From a checkpoint of a small transformer trained on Wikipedia: tied embeddings, 85M tokens.
MLP neurons of a small language model. Each row is named by its layer, matrix (gate and up: input weights; down: output weights) and neuron, and shows model dimensions 32-95. Each number is 50 + 10 x the weight over its row's rms, rounded and kept within 0 to 99. A neuron's up and down rows have the sign that makes its largest values positive.
After each neuron's rows, "fires after" lists the tokens most often just before its 100 highest values on Wikipedia text that the model never trained on; "fires before" lists the tokens most often just after its 100 highest values on Wikipedia text that the model never trained on.

L4.gate500:55 36 49 62 38 27 52 56 47 36 38 54 46 58 60 50 42 53 46 52 42 26 57 48 31 40 55 55 37 54 51 50 49 47 45 45 59 47 66 45 47 54 35 68 53 44 56 57 51 58 44 48 48 50 74 51 51 53 44 68 55 39 60 62
L4.up500:52 41 66 55 49 41 51 56 47 46 43 57 42 63 45 43 43 48 45 72 72 38 50 35 50 36 30 45 44 60 57 61 47 45 39 36 74 60 49 38 52 50 46 56 44 49 49 45 60 43 46 44 55 43 51 38 56 51 42 44 62 47 61 40
L4.down500:40 68 49 32 50 44 36 46 53 53 57 36 40 44 44 40 35 49 33 59 55 53 49 40 51 60 48 54 41 45 43 69 56 62 50 54 36 51 18 52 67 67 50 51 58 38 45 45 48 15 34 41 56 45 59 60 52 79 37 52 55 34 47 32
fires after: "==", "-", " |", "\n", "ist", "\n\n"
fires before: "==\n", " by", " |", " listing", " life", ":"

L4.gate68:42 23 42 47 40 42 44 38 48 40 53 45 63 49 69 50 29 41 44 49 75 39 48 45 44 51 43 51 49 64 52 42 34 52 52 42 47 44 42 34 56 61 35 68 57 50 59 59 61 67 54 25 40 50 50 38 45 52 48 69 41 38 40 58
L4.up68:65 35 34 66 56 40 35 41 44 62 58 45 48 53 57 40 37 49 49 44 50 45 55 54 52 74 51 55 66 60 58 46 45 62 47 55 57 14 50 53 42 58 47 62 65 44 50 53 58 61 58 39 41 27 48 51 46 28 53 43 56 53 55 56
L4.down68:51 44 37 50 25 59 47 51 62 50 44 55 55 46 54 52 56 54 70 47 46 44 63 56 57 41 49 49 40 54 45 35 46 61 67 50 58 45 54 59 49 59 53 48 57 47 61 47 45 38 61 49 62 28 46 70 48 46 51 43 45 45 37 67
fires after: "|", "-", ","
fires before: "199", "201", "202", "200", "1", "198"

L4.gate242:53 39 45 53 45 57 65 28 69 26 42 56 52 61 64 38 45 27 50 57 58 40 36 39 59 51 45 51 39 50 39 49 45 51 50 70 46 56 37 53 42 52 54 40 55 63 52 51 47 46 53 66 66 45 50 41 46 60 63 30 58 51 44 44
L4.up242:52 41 63 66 62 55 38 42 44 47 55 59 66 46 64 43 56 41 42 50 56 58 42 52 36 57 49 48 39 29 32 51 52 50 60 39 51 41 50 58 66 64 46 46 42 42 59 54 73 31 62 52 54 51 54 61 42 41 54 58 54 49 55 62
L4.down242:57 46 58 46 65 56 47 73 32 39 48 44 55 34 36 48 27 30 43 42 67 67 37 64 66 42 43 43 58 50 55 48 48 60 61 29 41 55 41 70 58 58 43 57 58 62 47 71 49 38 45 43 49 41 49 53 35 58 48 35 53 45 47 46
fires after: " in", ",", " of"
fires before: ",", ".", ".\n\n", "\n", " (", "\n\n"

L4.gate510:63 37 38 60 51 72 53 43 54 37 63 53 50 36 60 48 44 34 50 53 58 53 55 52 49 72 41 44 52 28 27 45 50 40 69 34 43 56 42 42 42 59 44 48 45 50 64 64 47 29 61 48 47 50 62 69 46 54 50 52 59 62 36 60
L4.up510:32 26 40 54 36 54 55 46 57 41 23 46 49 23 38 47 36 46 43 35 57 47 47 59 48 49 56 50 50 59 50 50 48 36 49 43 53 47 43 42 66 45 49 49 44 77 55 49 50 52 61 61 54 72 57 53 32 68 40 45 53 66 49 63
L4.down510:49 53 54 50 32 54 51 42 49 58 50 55 65 59 39 50 53 67 51 54 53 58 61 47 60 43 42 65 60 47 56 60 46 67 64 34 47 58 61 65 32 66 42 70 50 53 45 49 27 28 23 49 38 31 53 33 71 54 45 45 61 48 44 48
fires after: "201", "202", "199", "200", "195"
fires before: " |", ";", "s", " |\n", ":", ","

L4.gate40:45 29 47 65 45 32 46 37 42 31 35 56 58 53 39 56 28 39 57 45 44 45 43 56 51 53 51 62 47 55 20 62 53 58 46 62 68 43 37 51 43 56 33 54 43 38 64 52 49 54 51 56 46 51 34 53 35 58 58 51 47 66 40 44
L4.up40:58 55 55 65 51 51 39 42 37 52 43 63 49 59 44 56 50 50 42 64 72 46 41 35 41 62 38 65 58 58 44 48 54 51 44 66 60 25 34 61 43 69 45 48 44 61 53 56 30 45 60 56 65 49 52 58 45 55 43 59 21 53 35 45
L4.down40:55 58 22 48 49 49 67 55 33 43 55 38 52 62 64 66 49 57 62 59 51 46 66 55 37 50 43 56 41 68 54 39 49 64 50 45 57 39 68 37 33 52 46 49 39 45 37 46 40 51 71 53 45 55 50 61 55 53 51 64 38 51 51 39
fires after: " ", ",", " |"
fires before: ".", ",", " |", ";", " million"

L4.gate468:72 49 46 59 66 54 60 55 60 53 67 66 44 46 60 55 38 60 56 51 53 59 23 56 54 51 45 40 61 46 60 53 58 42 56 56 48 54 52 50 53 64 43 42 56 51 26 31 74 43 50 55 53 43 46 34 66 50 39 33 32 52 47 50
L4.up468:44 52 54 41 60 64 47 64 64 53 43 54 57 34 59 31 61 57 62 60 67 39 39 53 53 63 49 50 54 34 46 58 63 42 43 56 50 54 49 36 61 62 63 46 50 49 49 25 57 26 50 51 66 56 41 48 59 68 49 55 49 51 56 51
L4.down468:38 43 54 41 59 43 50 50 53 44 39 58 67 41 42 42 57 53 46 41 42 45 51 43 59 49 63 53 36 50 48 40 63 53 48 60 40 78 49 50 68 53 90 14 60 53 50 58 42 34 45 37 65 53 53 52 50 51 50 43 33 55 37 45
fires after: "199", "200", "201", "195", "202", "192"
fires before: ",", ".", " the", " and", ".\n\n", " to"

L4.gate239:54 50 54 35 47 50 48 59 72 35 58 40 53 51 44 64 39 43 47 53 44 37 37 56 41 49 38 61 40 46 46 53 46 49 36 60 60 47 49 30 44 51 51 50 50 80 39 51 44 65 47 45 58 52 48 58 47 45 54 58 41 40 47 47
L4.up239:65 67 48 41 45 53 57 46 56 57 41 39 57 66 49 46 48 49 43 56 43 52 44 59 52 60 45 30 52 27 63 43 48 56 39 36 50 53 45 31 50 53 53 38 60 45 57 55 53 56 54 70 50 28 52 51 50 60 69 47 41 49 47 56
L4.down239:61 49 48 42 48 52 52 48 55 56 35 43 47 45 52 45 56 59 53 43 52 49 33 67 64 51 49 68 41 32 55 61 60 46 68 50 62 43 43 56 60 49 56 56 32 41 39 46 61 50 54 43 40 35 58 51 65 40 53 48 49 37 59 41
fires after: ".", " UTC", ".\n\n", ",", " Time"
fires before: " is", " was", " a", ":", " of"

L4.gate262:67 30 62 64 40 43 70 50 43 23 48 54 47 49 51 37 35 38 36 50 48 40 58 52 44 29 34 51 47 38 43 43 41 49 49 43 53 64 41 42 59 51 43 52 49 60 66 70 47 63 30 52 62 58 62 40 34 51 65 45 63 55 47 60
L4.up262:55 53 66 44 48 34 62 58 41 51 64 35 30 52 39 54 51 45 44 51 48 44 60 47 40 57 29 48 48 66 62 57 39 44 55 37 37 47 29 36 73 49 46 49 52 69 46 52 43 39 44 43 52 50 59 38 43 61 29 55 42 56 61 52
L4.down262:51 44 34 59 37 47 45 54 62 57 48 50 38 30 53 50 54 37 53 63 53 54 58 38 50 70 59 54 38 53 60 68 67 46 50 53 60 67 29 50 49 53 70 21 47 43 29 44 63 52 40 31 50 54 47 56 60 68 55 55 56 55 56 54
fires after: " |", " ", "|", ";"
fires before: "0", "1", " |", "2", "3", " "

L4.gate365:54 66 59 56 60 48 52 50 52 57 51 58 29 51 43 45 32 45 54 34 51 64 43 55 53 49 49 40 39 37 48 44 41 39 49 43 59 47 48 62 57 57 45 51 29 49 25 62 52 48 52 66 43 60 65 41 36 54 35 27 48 57 59 56
L4.up365:54 49 58 30 53 64 57 41 54 50 64 58 52 53 73 51 39 43 36 51 39 50 53 64 39 45 61 52 52 44 68 64 64 49 54 50 45 48 68 45 56 58 43 41 55 52 50 52 80 44 45 44 44 53 46 49 56 35 51 60 51 26 40 43
L4.down365:58 49 53 28 43 48 44 47 40 55 54 37 41 60 51 50 47 45 62 56 43 72 43 59 62 51 45 58 58 52 52 53 51 48 54 48 34 53 57 37 57 58 33 62 27 65 41 65 47 74 58 46 57 54 54 54 60 49 26 66 64 55 53 41
fires after: "."
fires before: ")", " (", "%", " m"

L4.gate250:59 59 44 52 74 65 48 48 50 56 71 50 45 48 66 38 38 38 45 49 55 65 54 63 36 53 57 51 54 36 53 65 39 55 73 44 50 55 51 73 42 78 50 49 53 71 42 64 59 31 42 39 56 50 57 39 50 55 56 47 51 58 62 60
L4.up250:47 65 45 43 54 60 63 41 42 72 55 38 49 45 70 39 54 47 65 60 55 36 51 51 26 60 64 41 75 44 53 57 69 50 75 29 44 52 53 45 46 52 65 23 51 48 55 60 47 34 55 38 52 55 53 35 57 43 53 69 65 56 58 51
L4.down250:45 49 58 61 53 34 36 56 38 39 44 54 50 56 43 58 71 49 66 54 39 42 60 40 49 48 52 54 49 48 51 58 47 48 45 59 51 57 57 49 54 32 87 13 49 33 50 47 41 64 55 42 67 54 45 46 51 55 43 52 44 70 51 56
fires after: "199", "201", "198", "200", "w"
fires before: " |", "s"

L4.gate53:53 65 58 46 63 32 49 47 55 56 53 39 49 51 30 48 30 39 38 51 35 47 12 56 36 43 34 60 37 42 67 51 47 64 55 62 47 50 57 44 54 48 48 58 57 69 46 51 57 61 50 49 53 53 49 44 54 52 40 78 38 39 49 54
L4.up53:55 58 61 61 41 56 64 69 29 60 46 34 38 50 31 41 53 44 55 42 48 58 49 51 52 63 36 40 64 47 57 56 38 55 66 26 32 47 40 58 55 43 55 44 52 53 58 61 55 36 49 44 49 61 45 30 59 43 39 63 48 53 54 48
L4.down53:67 49 39 52 59 61 54 68 56 50 63 48 48 35 50 58 45 42 35 56 62 54 29 48 48 40 30 38 70 49 49 56 47 64 45 47 49 66 50 53 47 56 54 50 51 45 51 43 52 22 47 71 53 25 56 34 48 43 49 36 55 46 45 65
fires after: "|", "\n", ".", "\"\n", "-", ")\n"
fires before: " ", " -", "6", "5"

L4.gate170:37 38 42 58 65 24 31 37 52 35 39 45 45 40 68 54 57 35 66 51 53 49 44 36 47 38 61 81 39 64 36 37 51 50 45 59 70 47 33 56 58 53 44 45 67 48 62 50 50 63 53 48 42 49 52 59 53 48 47 48 44 63 55 32
L4.up170:42 54 47 30 47 44 37 47 52 49 52 52 64 57 55 42 50 57 48 61 52 55 43 63 57 43 56 55 63 55 44 61 48 60 50 50 55 52 46 57 39 43 52 49 46 46 43 50 77 48 47 33 36 59 49 50 59 60 73 43 58 53 68 44
L4.down170:63 56 58 43 44 74 59 52 51 56 40 76 53 55 43 54 42 50 53 46 49 51 46 59 52 51 52 36 52 48 61 48 54 41 64 33 59 79 45 47 53 55 79 48 37 54 54 37 54 62 36 55 63 40 51 30 46 47 60 55 53 56 44 44
fires after: " was", " were", " trad", " f"
fires before: " by", " in", " to", ".", ",", " on"

L4.gate61:48 39 47 55 42 49 49 60 30 46 61 47 57 62 58 41 46 65 44 43 40 43 63 53 65 64 48 49 45 45 35 46 31 62 47 44 54 46 49 52 50 60 50 46 59 62 45 52 52 50 48 46 64 61 61 37 62 24 53 58 46 58 62 62
L4.up61:45 51 49 57 43 54 54 51 60 46 61 52 63 55 42 59 53 65 42 44 33 45 62 48 54 63 43 58 50 48 49 56 43 57 45 53 61 52 49 56 49 46 60 45 48 46 57 34 31 41 48 46 50 63 57 45 43 27 44 60 52 64 52 59
L4.down61:55 40 46 57 47 50 48 56 56 43 54 44 47 45 33 49 64 55 55 34 49 50 70 59 44 57 46 38 54 50 56 47 54 51 46 39 62 42 61 51 52 33 99 00 45 58 54 48 51 61 59 53 52 55 48 46 53 52 40 52 49 49 49 52
fires after: " |\n", " in", " ", ")", ";"
fires before: " "

L4.gate183:38 46 65 49 32 44 47 49 50 40 43 49 59 55 45 59 46 50 50 43 55 47 42 58 34 34 45 68 35 47 40 43 35 45 37 55 55 53 50 38 49 59 38 64 62 46 48 44 64 63 31 59 51 42 71 38 47 79 50 53 55 55 35 56
L4.up183:51 43 54 64 36 66 56 24 35 65 24 56 64 65 40 50 45 37 31 43 52 31 55 51 48 59 33 46 57 51 37 57 54 44 59 44 72 61 47 59 51 50 48 53 46 49 51 48 48 49 57 54 70 73 61 55 39 48 33 49 41 58 57 43
L4.down183:49 32 49 64 49 56 40 46 42 44 43 53 48 57 53 31 50 55 49 66 51 53 62 32 56 31 34 43 46 55 63 42 39 41 41 42 75 59 38 39 60 43 31 69 44 38 58 31 60 38 43 32 28 66 36 49 52 48 50 56 58 53 58 45
fires after: " ", "–", "|", "8"
fires before: "7", "5", "8", "0", "9"

L4.gate407:68 62 28 52 44 43 57 53 57 49 38 52 52 37 60 50 31 44 54 54 38 57 64 43 38 62 53 55 59 49 59 67 52 61 38 67 49 58 40 57 35 39 46 50 42 55 40 38 36 57 40 33 50 54 61 62 57 35 42 58 47 46 45 36
L4.up407:80 53 54 31 47 73 46 56 38 35 40 39 45 58 32 44 51 45 38 59 64 60 62 55 37 41 22 66 59 46 42 41 45 64 65 43 58 44 43 45 51 61 40 52 50 57 34 47 36 30 47 51 22 58 70 55 58 49 49 48 65 46 61 29
L4.down407:63 49 50 56 51 53 37 47 52 50 36 42 47 50 48 56 43 30 61 48 53 52 60 30 37 59 49 59 43 31 67 50 70 51 52 65 50 48 40 61 52 35 75 82 59 49 38 45 50 46 62 51 33 51 51 46 54 42 29 50 76 35 37 53
fires after: ".", " The", ",", " but", " which"
fires before: " was", " is", "'s"

L4.gate7:49 43 56 55 41 38 47 41 58 51 67 53 46 50 44 52 35 30 35 39 35 34 48 51 50 57 52 46 62 55 56 59 44 42 59 51 41 46 49 48 49 43 47 43 50 55 65 49 57 51 58 43 62 51 50 44 40 44 57 61 43 31 32 43
L4.up7:49 48 49 52 31 53 52 54 54 42 58 54 37 51 42 44 47 37 35 50 44 46 50 60 41 36 38 36 68 46 57 48 44 27 50 48 63 50 65 34 56 34 51 58 42 47 53 37 68 47 54 51 69 49 48 44 37 61 69 59 49 28 40 53
L4.down7:50 37 44 60 47 48 39 62 54 53 53 53 58 49 33 54 62 68 40 63 39 49 37 62 47 44 59 37 46 51 56 67 41 53 51 50 48 62 27 62 39 32 36 47 43 59 45 49 55 44 70 45 40 55 38 48 50 50 63 49 46 51 31 40
fires after: " ", ".", ",", "-", "–"
fires before: " |", ","

L4.gate28:61 41 32 46 57 40 59 54 51 41 47 47 42 43 52 52 31 42 46 20 34 55 49 31 59 41 55 52 54 55 38 55 55 50 35 52 55 42 48 40 54 58 25 51 41 51 70 57 63 58 52 47 50 42 33 44 62 42 69 48 51 30 54 59
L4.up28:45 49 63 52 46 41 44 29 44 42 48 41 64 43 59 48 47 50 37 45 39 54 49 43 50 55 38 52 60 47 42 46 44 57 47 53 66 52 63 47 62 57 49 56 58 38 41 53 42 49 50 36 42 45 30 40 43 29 57 59 49 44 48 39
L4.down28:46 36 39 41 43 64 62 59 60 45 67 54 61 40 44 38 52 47 51 49 43 36 50 38 43 48 59 52 26 49 44 35 30 50 52 41 56 46 44 54 50 37 54 49 56 51 57 44 49 48 48 61 57 32 51 71 49 50 54 58 31 46 39 46
fires after: "|", " ", " |\n", " %", "%", " |"
fires before: "|", " |", "|---|---|---|---|---|\n", "200", "201"

L4.gate267:67 44 45 64 54 65 38 49 51 34 48 57 47 68 42 39 26 50 48 55 54 67 49 75 54 50 47 49 48 41 39 61 48 49 55 61 44 40 49 55 47 85 41 61 52 52 47 51 58 39 52 50 52 57 40 52 51 58 62 39 51 58 50 49
L4.up267:71 34 51 51 54 57 53 38 58 35 52 68 62 47 44 44 39 45 41 59 56 30 63 59 50 59 57 43 53 29 50 61 58 50 56 70 60 37 43 67 37 67 45 45 65 55 54 59 48 47 62 43 72 51 62 41 51 49 52 41 53 37 48 48
L4.down267:43 33 42 42 62 53 70 52 46 43 58 63 41 41 35 33 55 64 45 56 54 64 35 66 44 43 46 57 53 38 68 54 46 33 39 50 48 75 56 50 46 53 69 56 51 58 46 63 41 62 35 54 52 47 37 46 46 65 50 36 70 44 59 39
fires after: "199", "200", "201", "198", "196", "190"
fires before: ",", ".", " and", " |", ".\n\n", " as"

L4.gate26:48 35 30 56 43 48 56 53 46 41 47 54 48 38 56 39 38 40 39 46 48 48 53 74 54 60 50 54 61 31 31 59 33 58 58 54 47 53 62 42 57 56 33 74 65 76 39 46 52 47 51 35 51 55 47 48 45 69 56 56 58 51 50 51
L4.up26:60 37 45 60 50 33 52 51 40 55 46 61 39 34 49 49 63 42 65 38 59 49 60 57 41 42 45 45 71 40 45 56 62 44 56 44 55 44 71 39 47 49 51 51 49 39 43 41 49 59 58 55 52 54 36 55 48 52 52 74 58 49 36 64
L4.down26:57 64 51 45 47 41 47 46 55 58 30 32 57 45 56 55 66 75 58 42 59 47 44 43 48 44 56 53 59 55 56 42 61 41 36 43 54 53 49 61 35 36 60 53 49 31 52 46 64 44 49 54 43 48 30 55 62 44 50 44 65 35 50 69
fires after: "|", " in", "In", " |", " In"
fires before: " ", " |"

L4.gate30:57 37 39 60 25 51 41 46 47 43 59 52 56 48 42 51 41 40 47 46 55 49 51 50 49 59 43 55 41 57 58 40 51 39 51 55 36 58 44 48 51 61 50 64 15 60 54 48 47 48 41 55 50 64 54 66 19 66 52 45 44 55 54 31
L4.up30:47 63 53 55 44 49 53 57 44 55 45 37 68 52 46 53 64 51 56 42 38 54 51 41 49 51 30 46 47 59 47 61 61 63 43 66 54 53 45 61 63 53 66 31 51 49 63 52 47 75 40 47 54 42 54 51 51 53 51 42 19 59 50 48
L4.down30:51 54 43 52 74 40 39 43 47 44 41 54 62 53 40 35 53 26 61 39 27 51 42 43 58 53 57 42 40 31 43 49 54 50 36 60 63 58 45 48 57 22 51 61 55 49 48 47 40 64 43 42 40 72 34 56 46 39 80 49 63 48 52 52
fires after: " ", "–", "4", ",", "6"
fires before: " ", "7", "0", "9", "8", " |"

L4.gate126:64 31 49 67 50 70 46 42 50 37 53 44 56 59 49 60 35 42 60 55 55 40 45 53 48 44 55 54 51 43 34 44 39 54 54 53 59 52 45 48 53 44 41 50 46 52 46 24 72 43 48 31 45 50 53 56 51 48 54 57 61 49 54 65
L4.up126:72 40 67 71 59 49 54 59 42 30 38 67 65 37 45 31 44 34 58 50 57 67 59 45 53 45 20 46 51 50 34 52 47 55 35 61 51 58 30 59 56 47 56 47 48 54 43 52 58 48 44 42 51 41 58 50 41 49 64 41 66 35 54 54
L4.down126:67 57 67 41 42 59 56 46 49 36 59 46 64 47 34 47 65 65 40 59 52 52 52 57 54 50 29 58 51 57 39 46 41 32 54 49 43 41 43 51 43 47 75 00 53 50 57 57 45 39 39 37 54 36 53 55 50 52 41 47 52 56 48 53
fires after: " in", "In", "|", " In", ":", " of"
fires before: " ", ",", "\n"

L4.gate367:63 54 45 64 43 56 50 47 82 31 44 63 66 37 63 45 40 46 53 47 57 53 39 50 42 53 57 42 77 37 36 61 51 45 46 60 33 46 45 52 53 46 38 63 49 52 58 33 40 45 54 55 49 55 56 52 45 62 47 53 37 53 59 49
L4.up367:55 64 57 50 43 53 56 38 63 32 47 56 55 56 53 52 46 43 41 47 49 56 52 65 55 52 31 45 62 53 43 60 62 37 65 55 47 50 37 45 48 35 50 52 41 49 59 31 49 38 59 69 50 52 66 44 47 49 48 36 59 54 52 58
L4.down367:57 59 46 43 57 47 52 44 51 61 51 49 48 55 47 47 43 53 49 64 68 35 52 65 54 33 46 35 37 44 54 46 58 56 53 50 56 65 52 53 52 50 41 60 45 60 55 44 52 30 22 50 57 46 63 44 44 55 55 36 47 42 52 46
fires after: ",", " New", " United"
fires before: ",", ".", " |\n", "\n\n", "\n", " |"

L4.gate292:63 42 27 56 54 54 57 56 62 42 55 63 59 40 42 58 26 47 51 44 60 35 53 55 51 37 37 46 31 67 53 56 42 56 56 62 56 52 54 48 51 70 46 55 35 49 63 55 67 48 55 55 55 60 52 49 49 59 59 60 26 23 47 46
L4.up292:48 50 46 58 42 63 55 42 42 51 46 33 45 47 48 55 30 57 52 44 47 72 49 58 53 41 56 51 46 56 63 51 50 57 48 48 34 55 45 32 54 55 51 50 60 51 47 39 52 45 59 53 52 40 50 48 58 83 39 56 27 43 54 31
L4.down292:53 30 44 62 65 51 34 47 48 40 45 67 52 39 54 63 55 53 52 33 35 54 52 59 60 39 53 34 40 42 58 50 43 51 42 27 53 46 38 45 46 40 53 65 50 45 43 49 59 64 55 39 49 52 48 49 67 40 62 57 40 49 45 39
fires after: " ", "|", ";", " he", " and"
fires before: " |", ".", " been", "13", "14", " a"

L4.gate387:67 56 51 62 36 47 44 40 63 45 41 46 56 42 66 45 50 64 42 59 55 51 46 59 57 38 34 55 64 47 48 49 49 57 50 58 57 61 40 48 46 37 44 70 50 53 59 29 63 43 46 58 68 47 80 40 44 46 73 47 63 35 40 67
L4.up387:50 45 45 52 41 44 64 50 38 29 54 45 49 55 53 52 48 57 46 51 52 56 60 49 51 53 51 40 63 50 36 57 53 57 47 49 50 38 47 49 56 41 43 67 56 56 62 68 40 39 53 48 56 46 55 47 20 37 52 63 57 61 61 55
L4.down387:66 57 55 35 43 49 42 51 53 41 60 41 50 57 49 65 38 59 42 69 66 32 51 65 57 50 37 56 52 56 47 65 50 56 70 57 43 54 57 56 78 55 45 41 34 48 64 53 51 42 46 30 48 41 46 56 57 48 46 39 38 54 52 43
fires after: ",", " in", ":", " United", "stan", " I"
fires before: ",", "\n", "\n\n", ".", "ia", ".\n\n"

L4.gate44:48 46 49 66 58 39 32 48 43 48 54 76 57 55 47 50 25 49 40 63 48 49 56 51 35 53 53 62 54 66 55 50 46 49 52 58 57 42 54 51 67 42 41 66 43 57 43 50 51 59 52 52 72 64 40 72 33 36 37 50 49 63 49 46
L4.up44:64 51 56 50 37 52 59 47 50 42 37 47 46 41 48 43 48 35 56 56 53 49 53 47 25 64 40 58 40 64 42 63 47 42 48 63 65 61 34 56 48 36 44 48 60 63 68 42 60 52 52 60 67 56 63 62 50 64 59 66 59 45 33 52
L4.down44:64 54 40 61 53 54 34 57 52 47 42 47 46 53 57 47 61 42 58 46 24 53 44 55 33 55 43 30 48 54 66 46 38 37 53 52 50 38 51 31 54 38 73 45 42 61 40 49 45 54 81 65 47 53 45 56 59 56 56 57 55 59 55 46
fires after: " ", " |"
fires before: ".", " |", ",", ";", " "

L4.gate171:60 41 44 40 53 49 37 48 56 64 48 40 52 44 25 35 59 35 45 52 37 41 38 55 58 51 42 64 54 32 40 62 64 68 53 57 58 41 43 60 59 71 60 30 46 60 74 54 63 58 55 50 51 53 59 57 69 49 47 50 37 52 55 35
L4.up171:34 30 63 35 34 45 51 43 47 53 43 52 61 59 46 47 28 50 56 57 42 51 36 54 42 55 39 45 32 39 54 41 36 68 44 58 47 50 38 53 56 54 51 53 46 55 49 28 44 67 38 53 40 57 67 46 60 43 46 47 60 57 55 43
L4.down171:59 59 52 67 46 53 47 50 57 59 63 45 35 59 62 47 53 45 54 44 52 42 43 49 62 59 46 50 58 40 38 54 45 50 48 51 56 49 38 41 53 53 57 16 46 59 65 50 56 52 65 59 43 53 35 46 60 53 46 52 46 52 45 51
fires after: " ", "–", ";", ")", "|", "\""
fires before: " ", "7", "5", "6", "8", "9"

L4.gate493:52 59 50 59 40 37 51 42 46 52 41 47 54 44 57 53 53 56 47 42 51 50 45 48 54 54 57 56 60 55 48 70 56 57 49 51 60 78 43 51 68 33 48 63 49 20 44 52 48 39 44 56 53 51 42 54 66 46 52 52 47 49 55 50
L4.up493:59 65 59 61 37 36 54 56 37 49 60 50 56 61 62 41 45 52 41 50 53 43 55 44 51 49 61 45 51 54 40 59 43 56 48 52 46 60 35 40 33 48 49 69 50 44 44 54 48 34 43 42 42 41 48 50 55 46 32 49 57 47 56 58
L4.down493:49 40 41 32 45 51 54 58 58 60 47 36 39 52 59 66 48 51 56 36 47 53 47 35 53 43 60 50 59 55 57 52 45 43 51 56 48 55 58 54 56 44 53 35 50 55 29 49 70 65 61 55 59 56 30 54 63 72 38 42 76 54 55 37
fires after: " ", " the", ".", ","
fires before: "|", " as"

L4.gate381:45 44 33 64 51 41 56 74 39 40 57 46 51 54 53 50 38 40 56 36 24 42 45 51 48 27 41 68 63 50 47 32 36 63 42 46 55 51 64 36 34 51 48 54 63 35 42 49 74 54 36 43 55 52 65 55 49 48 35 60 47 43 52 65
L4.up381:34 49 55 53 36 31 46 51 53 19 62 49 59 50 43 44 42 61 43 57 38 39 59 50 40 48 47 51 34 63 48 31 35 41 46 59 61 46 59 64 54 58 43 57 52 40 58 50 53 55 32 55 47 71 64 41 52 52 48 51 32 49 53 37
L4.down381:61 41 53 52 48 46 58 47 46 20 62 56 47 55 31 48 46 40 46 39 49 62 44 49 34 30 54 58 53 50 31 66 37 48 49 42 60 77 33 54 45 51 52 30 70 46 40 59 60 50 45 62 56 39 53 60 37 56 45 53 59 42 33 46
fires after: "-", " |", "=="
fires before: ":", " by", " |", "198", "199"

L4.gate18:53 49 48 50 43 37 55 80 70 50 62 49 52 49 39 46 50 59 37 43 50 56 64 69 52 64 29 59 51 20 58 57 30 60 52 50 62 63 28 60 55 46 52 51 52 64 65 49 44 39 42 53 62 52 46 57 42 48 58 50 52 68 55 53
L4.up18:50 43 56 60 34 47 57 61 48 43 47 48 66 66 45 63 44 54 43 37 35 51 69 52 59 48 45 48 53 52 51 43 30 46 34 48 69 61 31 43 51 46 42 46 52 59 61 43 52 61 42 61 58 59 59 49 35 53 43 51 42 63 39 62
L4.down18:54 43 54 57 43 47 50 54 49 42 48 51 44 33 46 42 53 46 59 31 46 42 64 58 46 61 51 23 46 44 51 51 71 48 57 45 55 43 50 48 55 45 99 03 51 64 53 56 55 56 70 38 51 56 38 33 64 51 44 46 42 47 46 52
fires after: ")", " |\n", ";"
fires before: " "